MLP neurons of a small language model. Each row is named by its layer, matrix (up: input weights; down: output weights) and neuron, and shows model dimensions 48-175. Each number is 500 + 40 x the weight over its row's rms, rounded and kept within 0 to 999. Numbers have three digits each.
Before each neuron's rows, "fires on" lists the tokens most often at its 100 highest values on Wikipedia text that the model never trained on; "fires after" lists the tokens most often just before its 100 highest values on Wikipedia text that the model never trained on. A number after a token or word is its count.

fires on: " of" 52, " |" 33, " the" 13
fires after: " Ministry" 12, " University" 12, " of" 11, " ARG" 11, " ENG" 5, " President" 5
L2.up1844:566459532497451450525476527513482554513498467401546456465431518510545455465456487514501492522532495534502477531523441473499514512493499454483528480566540474516502552546556506520417481529529513465467501538483442487569452525493487544494535535454464510560512505550568526490495530488522523436449534561459506465574539512481447497515421555487506469524498486509559471486479498502550554482527
L2.down1844:482451498443494499545519549513548499547450530571416471532533466454506481504494465480482542570492523544478547502531526511534500495578489517415552508558490495470508562517515544485513500448512515433517556427560526516489542489518534452488563522475555522484428507517528494525482552516516466575457473517468454498428552507575467456510494508535519540530489510504464502499503455504510528486458

fires on: "M" 19, "B" 18, "F" 11, "I" 6, " F" 6, "H" 5
fires after: ".\n\n" 38, "." 14, "==\n" 10, " (" 5, "\n\n" 5
L2.up574:486428554437410480584483461522498471443416553524480464422540537515511486514529584427517465518506501499444437515460509495531468473494485470502452534509597586521519558578482471455523489518503468475471518516563557526558376493483537514474489564492462543522520569505484460566429470480517479439539640583532503541500478483429460472469527513506506494506471551555551531526487503516513536492476
L2.down574:468507579491467519524503548570453534469539436558506438481516499477572516535534558473461487515488441478511488529515445529490458509497524462463532432558471446534516430427551482502473507507502530428543548512427445408472512529525444475498477482526502449550522482592534429431574508553530523518453478522477448566468489485546534487501525481516455509574616513536487511476519518477441506444517

fires on: "19" 39, "20" 18, "M" 8, "F" 8, "18" 5
fires after: " " 62, " (" 11, "==" 4, "==\n" 4
L2.up1595:567488510510472502532491486486529499495515491546502483490516509515517530503545490475594489545581558535479514512574504540622542420530476468520511476577587488553504456442440470440506447483437480513485543511504482452541514503477544437483483496455524580539503458472491440502484515439490484516498547492538472569476443473449500436443456563493541542564494552462577551477515460422528498481476
L2.down1595:516498502488505551402505517455445527487492510518493473481495497459405451471485571502503499522475506542480514539488498451463441492457576479532425555514429474476475510445511481498493527518444500479568652498456494467470510581536502483475457484523443502513478532570513539496533516536532499469574491456514482507535516524540508570567516448532501494525520516492482525561435513496499518477543

fires on: " the" 52, " |" 12, "it" 4, " were" 4, " are" 4
fires after: "," 20, " in" 19, " of" 11, " L" 6, " at" 6, " G" 4
L2.up1649:521423490559540543490428627407508495453514536507480419465436491483457476505447484520500483521575552519599452438513496482514495512526453490477516476483452530477493533504448463558484382503510542501548489569529570504431517466483498563447525478440485450526482506558524427524442538514501505479493550509456480478561546542493454405492449533547440456466541438497486576464504565432528498454497
L2.down1649:491509520515539480515510530510548503543444475534511490566494474535517535501519526476458523447471505502506470494500465469519503457541476451486472501500563411465484501495506515440488479459568543524552522422453514501509488494563425447573480465537470502570528396512511446483479479508530572482539492492503487469488511497457476537510579431488541486576500530521445479482452469449598449466507

fires on: "G" 28, "c" 11, "sc" 8, "g" 7, "F" 7, "3" 6
fires after: " \"" 23, " (" 22, " Box" 5, "==" 5, "/" 4, " " 4
L2.up699:553474473546485433500504484527536512416448450478534496431480479498466472490550527498549473506628388455503536572467558516425426497481479499486536455555521553507461450507525541491489493504551455523443590508497468505477509526524460541577455571500466546503516517496459476524491478472551531514493589502488488528520476503489463488550438463528445472537510473512562532481485540511507483564506
L2.down699:495508589543466508471483579495487483506501498564471469462465492416495535514475547513524516553524458508539511558542466508500544532528502444478519513510501522510561479465564529593407524488472499510504569420515483482524492501526490571487489431494462479546481492575547443518514471529490529495491440487531547462449520587445563505484516505419412499549573476475551519522549483485505456469473

fires on: "20" 44, "19" 16, " " 9, " of" 4
fires after: " " 53, "–" 8, "District" 6
L6.up154:487532488443496456555564556501603534468533472528463511437539535458448465556498456510583499509517518504526498593526483452538457551499502507501491546573508533487528465459477398515431462489433511482484368552493523526533408493550552443490459512501482436538473578472565523461436593489518476510489508501521451517540467448467469455483531553513482522453487504501569432474474552487465523525539
L6.down154:539482472489564489477500482485476534482456562529457499482472481472516521486527501468465479550464457428507456461541482565510490467519541508459521492475515484509450562473520502534606517482512481463518541428496461446504545541516448560466544535554532469530506469469415492508574415499505507522493466534468499459484461479549487564551523460531501433460427459483418546513481490485536551567452

fires on: "F" 34, "-f" 10, "A" 10, "f" 9, "c" 4, "ed" 4
fires after: " (" 15, " \"" 11, "\n" 10, "===" 6, ".\n\n" 5, "==" 4
L6.up1776:551464519483379415523504468516471460483466507531521546485420421501481487457564553481516517454555456458458536524370515558498462501441509531529536522511551462575528546449475585571447493510481487439480522511524443531456474486526511513503500490483509530531521490519480521529499537638534483494488538536517511484437481557504442480508460461463458497499519521505535506518459483386457511466511
L6.down1776:438568452468515520430497490542458473489446585549504541545504527422512460546508459502525518560462504505478496476528416507516433511470507528522441443482430486502366528525505524515507531485505521451464552435530511523565500512427565449469509539447459569515523510499470522574495578582493535508530521458506490533536482503521520468493475538492519523534532520558479510515486456512523515553533

fires on: "20" 41, "19" 39, " " 19
fires after: " " 81, "," 11
L2.up537:473472495434459498573475490458463468536521562508561527450460509521518540487466582406476474490546484476477499524502460516520511524523588551564530540552515572517510546495460526500470431529498523467474510524458470532536447543524537543481485483498505495541457469459534482565455454490474524490484586552467488516487496502500519421516493569523466469515526521437487483564465508434558501536517
L2.down537:486537457508483532535503534482486567496546483487511532547494521464483520496545457559499485469474498518506534453541477473516522508495501411467502508510446459475494453526453494473512437482518511574515476537468555456450516486521516475517478515450536486498476459538456490472471544569529465462553492482508519547498499482506538523524530499553505533494465391522481544452504515503513561584577